From a checkpoint of a small transformer trained on Wikipedia: width 192.
MLP neurons of a small language model. Each row is named by its layer, matrix (down: output weights) and neuron, and shows model dimensions 0-127. Each number is 200 + 30 x the weight over its row's rms, rounded and kept within 0 to 999.
A block is one neuron, or neurons of one layer that tend to fire together. After each block is what it responds to, as a language model described it from the Wikipedia text at the highest values.

L3.down147,191,169,214,236,212,184,199,190,173,186,174,216,223,210,196,177,181,223,176,208,206,251,232,224,228,203,169,217,205,155,233,160,189,186,139,226,194,236,221,240,235,189,229,258,174,243,241,198,227,176,181,190,174,191,199,162,217,172,295,190,229,162,239,188,192,233,190,254,207,199,194,204,179,185,194,165,177,227,202,170,185,154,170,255,184,251,245,173,249,250,170,209,233,185,214,228,80,252,188,183,225,164,239,208,256,200,192,185,121,213,216,192,187,216,213,211,206,185,252,147,160,244,158,222,192,177,194,229
L3.down179,216,151,195,197,206,237,165,146,226,142,277,217,189,186,219,223,163,151,163,202,211,228,211,224,240,144,174,164,171,174,179,186,240,216,230,168,195,191,143,246,219,228,220,210,240,191,125,202,197,227,139,193,213,140,241,130,239,178,228,203,197,196,202,202,164,223,208,189,216,177,234,232,186,166,164,213,200,233,197,254,157,199,227,215,173,120,202,196,205,180,212,192,230,178,180,199,161,254,236,223,212,216,255,231,188,221,156,229,183,211,205,153,201,192,208,200,218,177,170,201,228,199,199,214,260,210,235,207
L3.down213,195,113,197,185,198,192,240,207,181,210,233,177,167,188,206,218,242,215,195,207,243,187,177,251,221,170,177,185,291,244,161,188,201,203,151,246,150,164,261,210,174,187,232,224,214,192,175,206,250,200,161,220,206,171,235,193,203,197,263,169,203,155,197,161,158,217,191,206,218,228,196,234,179,224,229,215,172,229,208,178,199,224,191,234,204,192,206,183,234,173,179,240,214,188,238,171,220,165,143,176,134,269,159,177,190,179,144,193,198,141,207,155,232,190,215,262,218,247,247,182,216,185,220,194,176,139,207,247
L3.down343,184,137,215,191,223,251,148,215,156,168,166,222,233,176,189,243,202,219,267,246,218,215,192,228,228,224,231,141,172,184,234,219,229,211,167,220,208,202,178,194,190,172,206,227,216,169,178,211,172,227,220,214,186,212,223,207,211,151,225,235,228,216,201,211,204,192,202,199,206,191,204,200,213,170,204,200,181,157,212,179,190,220,203,264,216,173,161,248,235,168,172,235,198,224,159,196,229,174,154,173,181,130,202,207,193,164,190,222,180,156,200,211,297,251,195,175,245,159,191,166,156,193,221,175,224,211,222,202
L3.down400,201,167,254,248,215,172,218,168,231,179,145,206,187,220,214,243,210,231,180,220,187,208,145,204,219,232,202,196,194,163,151,202,175,232,182,156,196,180,211,251,196,201,229,212,208,244,216,226,214,208,202,247,166,207,281,208,223,128,221,208,189,181,203,211,204,205,159,208,191,180,245,228,156,200,260,188,167,193,228,160,185,166,219,189,193,191,195,236,231,215,173,272,278,214,186,216,208,194,184,209,158,197,217,197,192,204,147,198,190,254,203,181,198,216,189,142,207,221,232,203,235,248,159,205,270,221,270,240
L3.down688,220,165,188,187,191,208,163,226,225,224,184,190,181,210,223,170,206,216,208,147,206,220,245,163,194,221,238,178,226,274,260,161,248,218,211,202,206,223,217,209,193,201,233,207,153,227,241,207,201,187,172,211,172,193,210,181,210,217,218,127,187,172,163,263,192,236,253,234,185,232,184,185,162,165,221,186,239,203,275,259,192,189,203,207,234,190,197,176,240,182,176,198,190,245,207,203,192,133,195,197,187,175,235,155,214,197,215,178,197,170,228,205,170,169,172,205,208,177,145,151,198,168,205,189,159,140,136,190
L3.down710,192,183,175,211,189,192,179,256,219,291,216,222,207,191,206,207,252,194,197,207,186,197,197,187,198,212,140,218,246,234,192,210,135,215,199,214,149,237,187,172,156,198,232,230,180,224,237,154,174,200,191,164,227,170,208,222,299,271,190,248,164,199,188,242,209,213,192,188,233,225,136,173,219,208,241,156,162,161,248,218,212,155,221,236,186,187,213,155,206,140,138,172,178,217,222,190,226,195,240,179,198,183,190,236,213,208,145,132,226,214,191,190,201,163,230,204,205,230,175,206,202,194,203,163,147,210,150,231
L3.down738,190,161,191,256,199,212,217,174,190,183,186,200,181,207,181,218,229,144,199,155,185,182,204,253,178,195,218,152,195,216,235,232,246,195,217,179,190,175,184,251,129,196,165,237,176,205,232,200,237,191,195,234,197,201,201,177,200,165,193,232,171,182,195,266,190,171,200,146,209,209,255,174,227,190,173,204,217,210,191,159,178,189,225,208,190,139,146,211,213,102,121,151,198,219,204,168,221,166,187,257,230,179,207,216,219,219,193,180,190,248,205,224,293,237,207,200,149,170,186,231,159,214,168,137,210,224,217,242
Description: Object-opening word after prepositions

L4.down496,213,240,217,146,206,218,235,159,213,231,137,254,185,218,137,203,219,231,204,198,227,196,182,185,229,213,191,185,199,182,197,225,166,219,202,207,209,231,163,186,254,237,178,179,200,201,207,190,212,166,218,191,220,223,216,255,224,230,199,233,180,222,239,207,193,193,189,118,197,199,189,209,236,186,177,191,163,208,229,197,176,227,133,145,183,175,205,213,249,195,159,186,209,173,191,203,207,215,213,253,230,142,212,219,153,229,229,203,207,233,159,152,142,180,223,225,245,198,216,199,265,160,155,182,214,167,192,201
L4.down555,231,214,232,171,157,204,245,214,164,201,213,209,201,154,272,191,244,174,199,228,204,194,209,202,219,181,210,208,204,191,200,174,233,160,223,119,239,231,193,181,200,205,197,171,149,196,251,189,191,225,158,203,200,184,153,186,213,160,209,251,203,182,243,164,245,191,206,206,186,202,204,205,204,199,215,183,196,168,249,196,248,194,204,169,246,196,255,209,178,180,168,204,156,255,124,179,185,199,208,179,208,204,193,147,192,214,169,189,216,220,207,167,208,204,207,177,271,189,246,203,240,211,255,225,134,184,169,225
Description: Verb start after "to"

L4.down3,240,212,250,140,212,181,130,208,110,175,222,196,214,201,224,231,180,217,150,169,168,200,194,207,205,159,226,215,194,231,230,199,207,191,177,137,214,204,170,153,163,184,232,183,188,158,170,154,194,183,185,204,223,178,191,177,153,232,263,174,231,179,227,212,176,203,216,222,268,188,213,177,185,215,189,184,198,204,198,179,161,150,218,197,158,208,195,198,175,165,227,176,223,240,205,158,221,188,276,153,195,229,198,202,215,210,162,225,232,164,214,166,188,233,197,204,157,218,223,214,173,199,186,214,268,126,144,222
L4.down4,178,239,193,225,205,222,209,241,191,164,217,189,260,119,218,176,206,190,182,182,202,259,175,247,160,260,199,243,241,286,255,211,215,221,206,191,195,134,192,207,225,215,165,221,154,189,242,189,171,171,204,196,188,111,202,207,245,190,170,232,171,228,211,228,195,182,205,157,201,178,212,196,174,195,154,157,229,208,226,183,192,199,221,177,214,200,236,211,164,137,222,168,194,175,223,191,169,165,189,230,238,219,180,219,230,197,162,263,216,254,205,224,176,197,147,151,237,219,211,182,155,140,208,228,217,170,201,193
Description: Indefinite article "a"

L2.down187,206,249,162,225,210,235,221,189,218,229,172,162,229,178,223,187,148,220,214,197,210,215,220,261,175,145,250,177,214,198,213,232,160,204,154,237,210,205,138,150,206,175,200,187,208,196,170,218,210,200,187,206,171,245,223,213,210,170,200,266,256,202,214,223,237,199,253,242,243,202,185,201,230,173,212,195,204,206,223,248,171,202,243,179,198,168,215,176,204,218,171,217,184,187,164,282,211,172,211,225,163,193,186,200,225,166,189,180,110,162,157,217,194,196,183,258,190,243,274,200,173,169,234,237,201,211,192,222
L2.down266,194,224,236,199,215,222,197,167,228,237,146,180,292,139,148,189,223,193,160,194,167,239,189,193,184,208,243,237,230,217,150,161,187,177,242,171,221,261,186,239,194,247,197,219,226,195,207,189,213,159,183,215,134,165,207,176,171,236,229,228,195,203,182,188,212,169,217,125,151,186,164,144,238,227,245,170,223,184,183,211,215,229,181,196,189,222,224,202,210,179,153,158,203,173,198,158,192,210,183,144,209,185,234,211,217,188,135,168,152,194,206,185,205,158,205,241,172,224,191,227,201,260,233,252,182,98,194,227
L2.down422,183,200,229,192,180,181,195,156,205,289,223,227,217,197,187,227,224,219,238,162,229,226,228,151,153,208,243,210,205,157,192,229,222,230,221,235,241,223,225,211,208,210,168,181,223,185,214,177,181,216,169,171,255,199,187,212,185,179,226,232,171,189,225,189,147,182,218,196,233,174,197,185,179,193,138,161,231,226,234,180,223,191,162,227,176,166,194,180,202,217,147,186,249,202,172,247,235,181,216,209,216,193,182,214,134,238,186,218,157,258,248,199,217,225,195,230,160,166,217,197,164,168,157,223,158,250,240,144
L2.down660,153,205,84,240,292,224,176,267,228,191,174,153,212,204,253,187,186,204,196,173,204,130,227,213,186,204,181,146,199,234,203,211,174,167,188,228,230,213,215,196,229,206,232,213,229,199,191,144,168,266,166,188,220,192,142,206,157,201,199,177,224,163,214,197,189,217,224,174,203,187,171,216,146,229,203,195,166,180,273,193,227,229,181,187,228,158,179,229,170,176,165,181,196,216,191,205,177,180,195,206,183,186,204,219,158,217,203,197,179,249,190,199,126,227,192,157,199,143,225,221,212,214,259,187,222,203,224,235
Description: Census and template filler words

L3.down97,242,134,228,214,146,182,259,193,244,195,198,167,180,218,225,220,173,199,251,225,189,211,199,231,151,214,210,166,195,233,181,218,207,250,235,157,181,273,198,162,210,198,194,213,214,168,255,193,276,259,177,161,193,167,211,216,172,190,236,217,181,185,210,230,190,181,237,231,143,182,176,197,198,244,190,205,175,215,119,196,237,156,199,211,187,181,183,181,202,156,158,154,231,243,166,167,194,187,214,232,204,136,211,207,167,184,190,204,206,192,164,188,150,223,199,204,168,227,237,171,153,221,174,212,204,186,212,214
L3.down345,211,208,207,164,182,188,244,221,214,213,228,199,147,141,155,234,211,226,257,171,220,175,253,157,242,173,186,150,248,190,233,219,204,218,183,205,152,202,182,245,179,198,150,215,195,236,148,221,154,173,161,222,222,198,165,162,131,231,188,246,261,172,182,159,193,160,206,188,196,198,229,242,194,265,233,212,191,196,221,177,222,194,137,183,188,215,207,196,168,230,210,194,214,242,242,136,251,216,171,221,238,170,160,212,255,166,209,208,193,209,242,161,231,182,200,236,208,170,152,206,216,201,148,219,232,157,198,245
L3.down571,204,177,178,182,165,221,165,196,223,177,164,83,163,210,186,252,150,258,245,160,231,200,180,218,191,279,216,198,201,201,215,215,224,214,238,202,217,244,148,189,190,202,270,205,188,263,250,212,213,212,179,189,190,224,206,231,156,255,236,183,177,204,153,211,226,184,172,190,211,191,160,205,167,200,212,203,214,233,270,201,213,197,236,173,251,268,210,176,200,184,179,227,195,225,205,188,184,190,216,218,183,195,159,183,208,208,203,203,178,216,189,183,203,217,202,167,165,190,123,170,182,238,224,254,195,241,237,162
L3.down633,216,217,178,198,229,231,194,253,167,256,166,192,240,254,229,215,191,241,215,177,207,232,197,224,182,194,207,202,228,201,148,200,203,204,229,226,153,237,158,217,246,155,275,201,190,179,143,182,189,207,187,211,173,210,175,180,189,187,155,197,207,199,227,179,272,255,163,244,173,137,150,223,208,211,171,251,228,199,239,221,256,235,208,117,202,223,207,156,219,140,215,228,184,190,196,222,231,232,148,213,247,187,193,147,206,239,162,210,169,229,171,224,179,216,146,217,199,185,242,243,216,218,187,217,139,236,204,194
L3.down659,169,179,258,208,165,169,193,192,160,168,230,204,196,194,213,209,192,199,216,211,157,186,208,210,222,214,186,226,207,215,208,202,171,212,152,146,156,220,195,154,201,222,201,230,219,279,198,212,183,215,217,201,187,189,171,165,215,188,191,182,227,184,162,168,244,218,174,212,187,218,181,241,185,188,223,168,201,155,172,227,197,205,174,175,218,180,171,153,222,198,219,202,188,157,205,174,210,208,203,212,176,236,199,192,209,198,125,239,191,157,216,229,277,111,194,162,219,192,249,163,184,215,193,174,252,204,207,161
L3.down705,168,200,152,246,188,202,186,244,239,218,202,240,212,194,214,179,175,199,259,176,206,211,199,201,199,209,205,165,161,218,190,163,224,177,197,215,209,217,183,183,231,190,205,202,151,232,237,195,195,185,174,180,218,173,212,272,190,211,190,185,140,191,192,229,200,194,233,170,200,121,194,114,196,176,208,197,201,253,237,186,193,200,231,129,175,189,208,196,211,183,193,174,157,257,244,187,221,190,188,161,203,235,154,163,195,208,184,197,171,226,215,182,173,211,248,234,160,165,242,162,231,242,169,232,174,274,208,237
L3.down734,177,160,266,176,195,206,179,202,165,183,196,192,171,226,190,191,181,175,217,216,175,174,179,183,197,215,148,215,242,176,221,171,235,182,166,227,211,278,211,208,210,135,228,200,223,213,187,195,205,184,218,208,190,211,175,210,194,188,170,192,173,229,227,210,230,188,183,215,257,220,181,191,226,198,200,204,201,145,188,232,214,184,208,204,129,127,235,146,163,196,168,177,201,219,129,146,206,224,201,241,217,228,229,219,230,233,190,209,221,229,181,190,228,183,207,209,158,161,192,188,193,223,240,209,213,166,210,201
L3.down742,226,196,181,240,185,203,224,204,188,165,257,233,176,178,219,243,214,230,178,194,229,195,225,211,207,209,199,200,236,190,216,237,175,188,191,260,228,181,183,177,222,175,267,202,159,198,212,202,181,239,177,175,225,193,185,219,217,215,191,179,178,169,208,208,139,199,187,163,225,171,169,200,261,134,225,165,178,179,210,181,190,188,231,231,185,182,186,211,221,191,181,148,147,272,176,203,142,146,225,219,149,199,164,251,206,159,170,214,199,178,221,239,215,197,219,216,195,217,237,174,191,200,156,221,217,163,227,199
Description: Predictable continuation tokens

L2.down236,184,237,249,208,188,197,175,187,158,165,208,199,203,176,222,140,201,289,223,179,236,207,276,246,230,220,197,173,168,206,207,187,196,211,222,155,198,150,214,214,165,178,206,209,164,211,211,167,192,214,207,213,184,147,229,200,201,197,192,180,232,221,155,236,245,187,189,243,221,176,225,185,194,196,190,181,223,240,191,218,172,165,204,185,206,213,159,209,131,211,183,207,219,191,175,256,191,198,181,200,191,232,199,189,205,176,172,217,258,256,211,224,232,236,147,157,194,223,168,220,192,215,211,164,268,201,188,185
L2.down321,227,210,191,194,234,250,160,157,204,223,142,222,187,204,178,144,220,248,210,151,235,253,244,164,218,242,159,186,227,184,197,223,156,157,225,216,191,177,188,222,207,176,237,210,196,256,211,178,196,195,231,232,169,171,183,212,164,167,215,166,247,216,180,217,208,160,219,180,225,218,152,211,196,178,197,195,199,215,212,167,153,263,153,185,166,214,136,202,181,219,247,245,248,228,250,146,227,206,212,164,238,232,189,204,210,201,191,216,158,239,165,144,186,241,198,183,206,232,148,180,189,214,129,217,226,191,157,228
L2.down511,204,135,188,224,173,176,232,165,220,145,175,152,209,186,167,184,230,185,289,200,221,214,193,198,226,198,259,209,148,190,201,154,248,141,225,181,199,179,180,206,208,206,203,187,191,171,211,258,232,188,217,178,201,222,234,208,219,226,161,188,220,210,208,203,232,273,200,210,178,140,217,263,187,167,158,191,197,222,159,173,165,197,226,200,196,228,217,182,225,150,194,212,165,187,169,239,194,240,231,179,274,256,227,212,192,189,216,220,256,258,227,176,190,202,212,177,193,184,247,241,206,186,184,224,244,189,161,187
L2.down645,236,138,170,157,196,136,156,215,246,179,194,172,215,141,192,146,164,241,167,224,181,218,240,225,177,195,193,182,181,233,210,193,195,166,219,180,162,208,205,232,220,232,208,140,198,184,219,178,189,171,205,217,166,194,186,242,197,184,196,263,202,200,187,215,246,202,203,126,212,150,204,205,203,216,206,198,222,285,208,181,219,195,261,229,170,198,207,157,171,263,242,203,179,191,230,232,228,218,285,189,158,194,228,208,217,227,228,191,208,210,238,205,214,223,189,188,180,217,179,178,135,178,188,189,215,144,174,237
Description: Indefinite article a/an

L3.down204,216,198,207,228,215,194,175,160,221,212,215,170,177,214,240,195,212,233,215,177,210,214,211,200,189,186,215,234,169,196,207,207,150,187,225,241,186,186,203,224,226,188,157,172,206,191,187,228,175,137,132,205,231,252,201,186,220,224,222,250,212,177,209,180,168,184,223,198,237,173,237,158,185,282,218,256,228,200,189,202,187,186,216,174,200,159,192,199,141,189,171,202,222,200,192,234,206,220,181,198,139,166,182,189,211,242,162,176,163,224,163,215,169,174,246,202,132,188,243,221,207,241,208,229,120,207,254,204
L3.down346,198,202,196,218,194,178,169,211,177,174,186,232,137,201,237,185,212,230,226,130,152,180,198,199,250,204,198,150,224,213,236,155,236,183,170,212,248,153,194,153,164,197,174,197,195,193,208,206,214,168,212,268,212,183,184,185,136,220,182,199,223,252,256,202,229,191,201,215,201,194,181,206,167,252,197,214,221,206,184,187,259,224,196,177,235,237,173,170,173,170,252,222,173,186,139,273,187,183,238,193,198,133,130,188,195,213,212,224,209,177,228,189,202,153,228,226,181,189,234,169,216,271,202,192,145,198,216,224
L3.down381,184,167,185,182,157,226,185,206,195,183,196,182,176,240,220,217,198,191,223,252,191,239,238,237,203,190,165,190,185,223,200,170,241,286,201,235,195,167,204,175,224,255,170,204,261,141,219,210,187,168,180,202,179,185,212,212,182,157,252,192,176,176,156,203,204,251,273,223,213,190,165,218,184,214,187,181,190,223,203,208,195,175,214,162,177,207,206,161,221,235,140,186,171,185,175,196,198,178,171,227,194,213,204,190,212,233,181,207,206,200,175,248,196,216,230,198,232,172,204,182,183,194,213,113,190,255,194,203
L3.down597,241,184,218,200,152,187,158,158,220,209,239,259,162,193,156,193,188,177,200,226,182,162,238,214,181,238,212,233,226,150,173,232,195,181,178,181,220,141,181,213,175,221,152,208,220,170,203,247,204,172,190,229,212,197,197,248,204,178,131,191,210,197,279,211,156,172,180,201,260,183,233,191,230,178,229,215,174,172,268,201,228,173,172,237,209,203,195,208,262,209,197,252,184,128,245,208,217,208,200,238,161,202,225,201,232,198,226,218,188,265,158,225,182,201,186,191,156,181,200,165,254,170,196,185,163,195,203,199
L3.down600,168,279,174,151,252,203,202,217,242,182,211,200,231,241,244,166,202,179,188,221,297,202,217,204,217,203,185,176,227,210,165,261,226,218,168,148,174,196,199,276,206,178,209,174,165,195,194,178,241,219,263,164,224,245,199,190,212,187,187,296,190,181,187,215,210,212,237,190,209,203,212,226,169,170,201,164,202,240,253,136,249,199,165,187,193,187,165,176,191,206,186,224,180,215,213,153,202,192,206,171,193,165,150,188,202,169,209,217,196,214,172,203,264,141,161,217,189,209,237,195,168,185,193,172,190,232,220,165
L3.down638,199,184,177,218,213,226,165,285,158,181,217,193,200,196,213,192,208,223,196,226,232,212,172,265,171,221,187,219,227,248,240,174,205,228,230,156,194,150,213,148,223,189,248,207,161,182,198,227,202,191,190,183,198,202,206,188,237,190,201,192,196,199,219,234,197,211,198,104,193,201,171,196,174,246,159,190,265,238,227,196,181,203,203,200,227,237,156,169,218,212,188,201,143,178,113,199,227,234,156,223,212,202,175,258,178,196,201,224,165,181,226,227,188,210,196,173,178,192,211,189,154,186,179,245,203,136,173,209
L3.down663,256,162,239,181,212,216,205,132,222,156,187,219,205,149,196,176,200,192,203,200,197,198,208,214,192,240,197,170,225,208,198,203,181,219,156,168,183,173,202,274,165,275,172,216,215,224,183,166,220,218,207,220,212,200,180,190,274,248,182,218,193,225,188,216,210,217,231,195,257,208,231,233,262,199,185,191,191,186,254,238,222,155,186,236,177,208,203,230,220,216,222,277,162,233,155,218,165,197,191,212,156,197,255,175,203,183,220,220,182,219,158,180,255,189,235,185,211,185,186,193,203,257,149,168,172,225,199,185
L3.down726,205,170,201,134,160,168,216,159,207,195,198,191,223,189,242,206,187,215,233,179,132,194,248,232,226,173,190,142,253,198,195,246,199,232,185,235,189,164,206,192,180,224,211,178,193,210,199,223,199,197,171,200,135,195,187,214,248,212,227,186,216,227,170,198,151,211,186,230,199,191,247,224,225,228,239,186,189,185,141,206,210,207,143,215,170,173,233,225,248,224,236,139,220,230,155,216,194,197,240,219,199,186,211,193,241,170,154,174,212,191,152,186,199,198,154,188,194,189,176,211,200,217,195,213,270,135,143,208
Description: Article after role verbs

L4.down49,182,183,249,207,159,177,221,217,221,195,172,212,228,250,126,177,207,212,206,219,187,225,222,142,219,247,193,212,144,222,183,228,190,197,172,207,190,237,194,236,174,222,183,212,231,250,239,202,192,209,168,215,180,183,191,243,169,129,183,228,163,173,172,207,192,186,233,187,144,165,228,207,184,179,180,225,213,193,198,187,205,196,209,181,137,250,154,211,213,189,185,204,197,161,153,170,215,248,179,203,159,165,215,179,172,192,156,172,157,202,254,218,194,209,255,218,206,189,176,237,180,246,238,181,189,228,156,132
L4.down324,235,204,159,211,172,230,205,247,145,179,208,208,148,176,173,174,221,235,226,276,256,212,215,196,227,178,168,165,184,204,196,150,145,218,225,246,230,204,145,173,232,211,227,195,184,230,226,239,194,213,134,196,180,184,177,204,216,220,233,192,148,216,226,228,196,193,204,203,195,149,154,195,168,210,234,174,195,148,249,227,161,183,235,137,216,213,218,180,209,165,107,182,194,212,223,235,182,156,199,225,216,201,203,126,162,248,232,195,188,216,226,171,176,174,203,252,230,164,257,235,213,141,176,239,192,205,228,184
Description: Table headers, mid-word pieces